Weights of a small GPT-style language model, trained from scratch on English Wikipedia: 21M parameters.
MLP neurons of a small language model. Each row is named by its layer, matrix (down: output weights) and neuron, and shows model dimensions 16-143. Each number is 128 + 24 x the weight over its row's rms, rounded and kept within 0 to 255. Numbers have three digits each. A neuron's up and down rows have the sign that makes its largest values positive.
A block is one neuron, or neurons of one layer that tend to fire together. After each block is what it responds to, as a language model described it from the Wikipedia text at the highest values.

L4.down53:159115118145115166143108113107138120146107143156159126096146067125140119168136129121141082120169088122131097149121137125146141144175104122128116126153152128158121072125093194135150181108103116156177124144086145131152131107132129111186133101156105101167112084116138108129173118127128094125119152150114119165150143168172100129160098137158129108125172137125125140090122120106119121132144
L4.down226:180129114118141129143129160140122136165139131173136128127118173129137124141103148121098145142132091165146133157121105078149099143123107143113122159177143133112165156103072117127119115138113137139112134143088158142107167106128087131147107150137082129136107178120095134174140108132137080148136143144164119150168134154147098136113100134159136117134116104153093130120115085096138137108095
L4.down467:120087050109134106169156133105134095134141099121125116124134134119125149115143115105121094148116138133131152084143118162129128118177162134112123122159128093137134138100149104140112115155134103117138145171096123126094116096140117143160113064118115090193119127085173125067103083119154128089140093157117124125122114096110127106093136151135141122094139102119138126148136104142128133099135
L4.down552:123134133143133143125101127111108129159132124162170125109128118125131079132119116141103132099146127123114155132114062138099126115136172107118119140135136153132144097136114109106101144173124117125124107194156138118117071145121106153165131124137089161117145136096168096112130099107161123106123111104165134150128108116157122125094120153144122105090151119095104150120118157137149110148143
L4.down627:107148112158167131119097112106131123135135129107143122081165165146166159162140116087136141142090118128113115099124098153088125103125100131128082099098153163119113094098139124152127156119143116174176138124110099154167084107080161097152144100148126114104098107091129092099136082114149095103106087151154169079134145137166111119111083119137136141135127105150142112165142154130143117203105
L4.down636:135130158124176133120102102164154148084150067175119125138124148130134112105103130138139107136131174121134109108090128120138126107143159054148144118140113131096147076127102116142120118075152166100132109155110107114144085146164141123147131108114096106170168119140112135137108135135101133131119126145121129118181127142102116142126107106152088138112124094131092157134159149106116126123096
L4.down662:163124135124121123136088130106176103095149128121161149137160104118126112111129161113120106118123142175127184135113150127141129135136121150138114117143112094149135125116136125144121129134154123129123150093133142118110164116165118141111149098148117131141187098140138143138108110098086107096108124124140122139132123122195151117173126080139132132172122102121175113109112102124135118154173
L4.down749:101124158133160108112109064123107117118117128173112151104109086141143085161134142079152128132126118079110097152111161104095106101133133139099160137145124128122188101121146119091099142144190089118156130147108129146128121136125143128168123130125132134130150129161150125132140106122159164155129078165130127130146103131107121157130154142140146136134149139094140111103162139133109106082146
Inner words of proper names. Capitalized common words inside multi-word names of institutions, places, companies or song titles, such as County, Health, Good, Finance, Metro.

L7.down389:109112136098142091119126120108087096094120144109170134148089165162152123107111149142124146099111115123129120164150120132116112154157129148134141110134157064137166103127100118118183155146160151154192106094143161131141159122146157153151130093092089109141116077077129127129095159116126159097136129133112171131138128124129065125121085140119135156138102106137149162118134128140169106149146
Place-name head nouns. Generic head nouns closing a proper place or institution name, right after the name, such as Castle, County, Street, University, River.

L2.down138:156144109070151114137138094107095096109157113164125132083100206128138105103128145115080158166134146104121157128094118117137123099164143130106137129122145120159127141096146166135090109103130126137130142114118135155143153107168091117135155154107146147095123058135147127088118168157124154182140152097123131155143129108098136153144147126137184120135114204155140074136087096141093124135113
L2.down150:082147172123167142140129081158134106136095169063125112115101128128119139099071144108131105081137124138069100134146124116107158163130135162125108133116100124128105126126112117152091116141145110144135150105153136127095138171150132123116175134144119139087120127131140127170133174142138120107146131110102159191072134126142106165152145120118145091151149163145125151130159186130165135140082
L2.down185:111120094130138150112128161109146093154141136091123110125104152105138149129143137096118130118129135153138121187126167146164133132160139173139159105130153178094145120155122103169171106110092132129102121137122134133162139161164090141144110149112110124121090149111125145154129119103113166119090120098098131148088107097117124115177126129084140099092120115092132172132163105139123144137150
L2.down243:117128149107124158134102118108158086118108118173174104140132112115141115145120097119153165110130108163114110123126137161145149111149106103101106151090104117090126068101139134092121157130123150134144098103161146132115112103112143152137152114093140153147181151181114096147118188135151104115137093094109119106113146140157134131131108150174135108096138157152103135131120104103110124151151
L2.down324:135127135090120128139151117110157096172093130118107128161107129168079142151076113137084094099085149164120131147105129149078077130170138113112102138167129125084129147137102169174125183157123144091130088126156155139131131137148126107127135116155147151158153115115115165132141139152115116120144113149135109128102138151121089126148056138121150173157144169110164152131135166109105139133099
L2.down553:136108111129133144170123067107142132164059146132103127115163129146126143139124076127124083139109156103111138119102132140143127188098160149126118109111128128122156073141129148188111117169133118122114144138108149113162141127114112109173185145105163116156144143106162114141127191125154124089111157096121119139136123149113118111104106130150132123152159143094132136116124128108148114111126
L2.down685:075136169133119139143144091172118139125110146157088100116095108106108107163149126104121135155118118111137101151134164152072119136149124138125125170124117149077155152152116141116118121086119088140129116138145150116119211164156107113091158149120124108141107125131116166137145163103135104131137154124095118111117111173113115119156098133123157104145150153130120117124097132104155127116141
L2.down826:145169126121105096128128121139117130152116125108091112106117148077107126092091141143147153165132130105115111143098163125131108146145135117123122166141141164130118120108126149144109136165095167185127138145114162142142114136121127106111099128108117139146129108164128107106110179130161138135171120126157112113125139171125113158108130113137101158153114127143160149130117109092089142129157
Main clause verbs. Verb stems that carry a clause's main predicate, often right after a subject or "was", such as referred, follows, decide, plus "re" in re-election.

L4.down27:111125113155124091141153127150123181116117133149132140093114165105133117128164132153132099114156108106148094098094180147138104096154132097139138145118117144123089131148074139164153117123119134172170180113146118168157120135105117132116145136147126145144110145119199088164122119133126124099108126136131113157110124119084116118157088143129093127128103154151122093116141124110111116098125
L4.down224:205118141124111143154152105125085140144110107123136131152108141160111141088164147145085089118119112111138143149136147133141150154151130090095131119128120102149141130088115136138134118133127157072092151131174150094124097155150164155111115082126137120140125101114159158160124103142164115166130136158167088136148148130117126150145116123120158155107127137128126098138079104120135147153123
L4.down271:083130091119110144125078136134114167143124085123170119135119119172128143145137140083111087069147159107110168143104088118093125131129168117167120154181116120137138084158102172116159107091145080136128124125120143127130133171119155132150086106130146067116134132135195111146117130113145144131139137135124083118155125123153159135117124124107064106099103118109124090110171127130121147128114
L4.down288:138126089159142118107129111129178100123128137120114156182133145074093116154121113094155133125129147136119123107094107141152152102142127138142127130115149135151129145146116107142136129122135124135129108136117125128137077173123107099137113160092176156131140120168106151136109142122181138147158124131145133128107144130133108136151168125124141153138123169116086154133116085146167110156139
L4.down334:098141103108123132112150148110111165113119120120120076093115133135139112093105188118111128118134109131153122159148126136119101136124146134119103131078160106137100102113150169128109145123077087107099121134123173136140111152134189120136164144138114100129101134124112146161107134095113139152146138097107098143136151149087102129176135095106120148120104164111125146165105110082138162110176
L4.down357:122155113130128131137159115158181124120148136144108119119138130122150161117176080144142153141121143097172087105126087115087098137113132128167133143120163141131153109119124086134104104100155185160125142179143150151126115117136116114116131137119131119115106126151139202114126137136111131184123146116118167141090161153156137148145112111145112140114080100151162118145160137132091164128118
L4.down764:126143130124171116074136110120162151090149159083162162144112149138146118168120146170184110113108142087132138119118154147136165103136110128121122134153156109144133061154129107107106132149155118133164106093171138149159111089112143094139127144109121106154143117116124161122122141133139149122207145114125103147102134176120123133148105128163131122147114126167119141165136096150153121116107
L4.down814:086119150111176148168143089195127104146105135144140119123069148116095128105104137092121112179133109112113109137113122139116169140094113116084169154132174128159120148101119130165097139130113142129155192138124147124182150150120125138107106156154169159111110139114167071119176135100095131101124137142123091135073101129131138129126153133127157132163133083107153096127129095113110146127109
Word-completing suffix tokens. Final word pieces that complete a word split into tokens, such as -s, -ed, -ing, -ion (surviv-ed, interview-s, exploit-ing), plus occasional whole title words like Chief, Director.

L2.down256:111068129126118117122127109106161152114168096138127132114145173133146138098126099124117128080132122146124151132083153148116130150126073162147136131102111115134134147112078166117147104125134153138145135108123069151108086170179121121122100126121129166116102109128145101139118132167120092133082115137126143073121126159130138115161146156129135164118181100156103137114111124154137155123150
L2.down334:092114169106103181113087101147164147123106099102116141146138149131110127100125108133104121127146126127095137117131123142105088131110142152127099104132154114178144144115141144121165170164126117162125127165144074138145118117140140113159169154117108108138150127110125103152099105110146114144145117124150126114119152130143108158144122129148136146095137123057124143111107112081091119159128
L2.down383:086134151121109097095110131157101087131160119104136165154091157069109145142159074116139118118117161215123126118106119110124092127158138117138109168126132120125130090110139173075099159150110149095132114179129136120096107142140129125134147099143132109096110145123104141150141134155155104149110187124092091160146101127126126117127118142138128145113136122092117118146128123051126144126136
L2.down438:160124162150107133200173137117139163161132150128130171136100160139143128094148080144145128126086126140111078134145131111102091186075103138089118135124133191124160087123153121156158126182159116134106118150139128150168158105138149104150145086135101154125157128114145142088102125079155151140115078117148161105129127094108104092152126130115159115122158125141086129149120152152137115137121
L2.down439:144163163129129148138153138110133125154109171132119158183132124127125107090098098115194126115115113116125143172122171158156124122121123102120133113139153153132125116146139103105158111116114079139177155180136117131123137108122087126120117126134133153104133132062164110153135143119142166135137136138079148140161131158113125092119109098111125142151128074125132125146150116130138111124124
L2.down476:109146104162080154151132115124135142112151131120077137116124168129112096153145134127107146143173101158170141105130091153145093127130097162133157142141180101116144116089119179136119079088140161146135072114158151113113116131142119118128123097143154179156110129097106101153139046125120120140152138166110108107175134134113110143140123113118090117128154131108127134149126125158146052137114
L2.down509:123174146162075121148172146094155105116155172164150154104168165141133134118147114138129112098094163123140129158110105149113139135126126127150127166159123117149113115093157122111120128134110111129121162119169112142129135111145135115137061158147122183137075175136139124127129162131157148150102159163131142128177113147165101112113137112148107149116115130114112140120128111126129135092132
L2.down741:101121120131141126154100126097123113169122142109114189158143136115130093133147119163128168104103113145122110109139133143073151144107112132129137156135135164158117138160134122116163125108140159174160094123185164118104122100104120149133083116126116129106134123121134117127122100093155153111108124165138135138138089140157098105104142179119116125099137136155161159132145146119135070134159
Start of proper names. First token of a proper name, usually a person's first name or surname prefix, in credits, tables and discographies, such as Isaac, McG, Sony, Pop.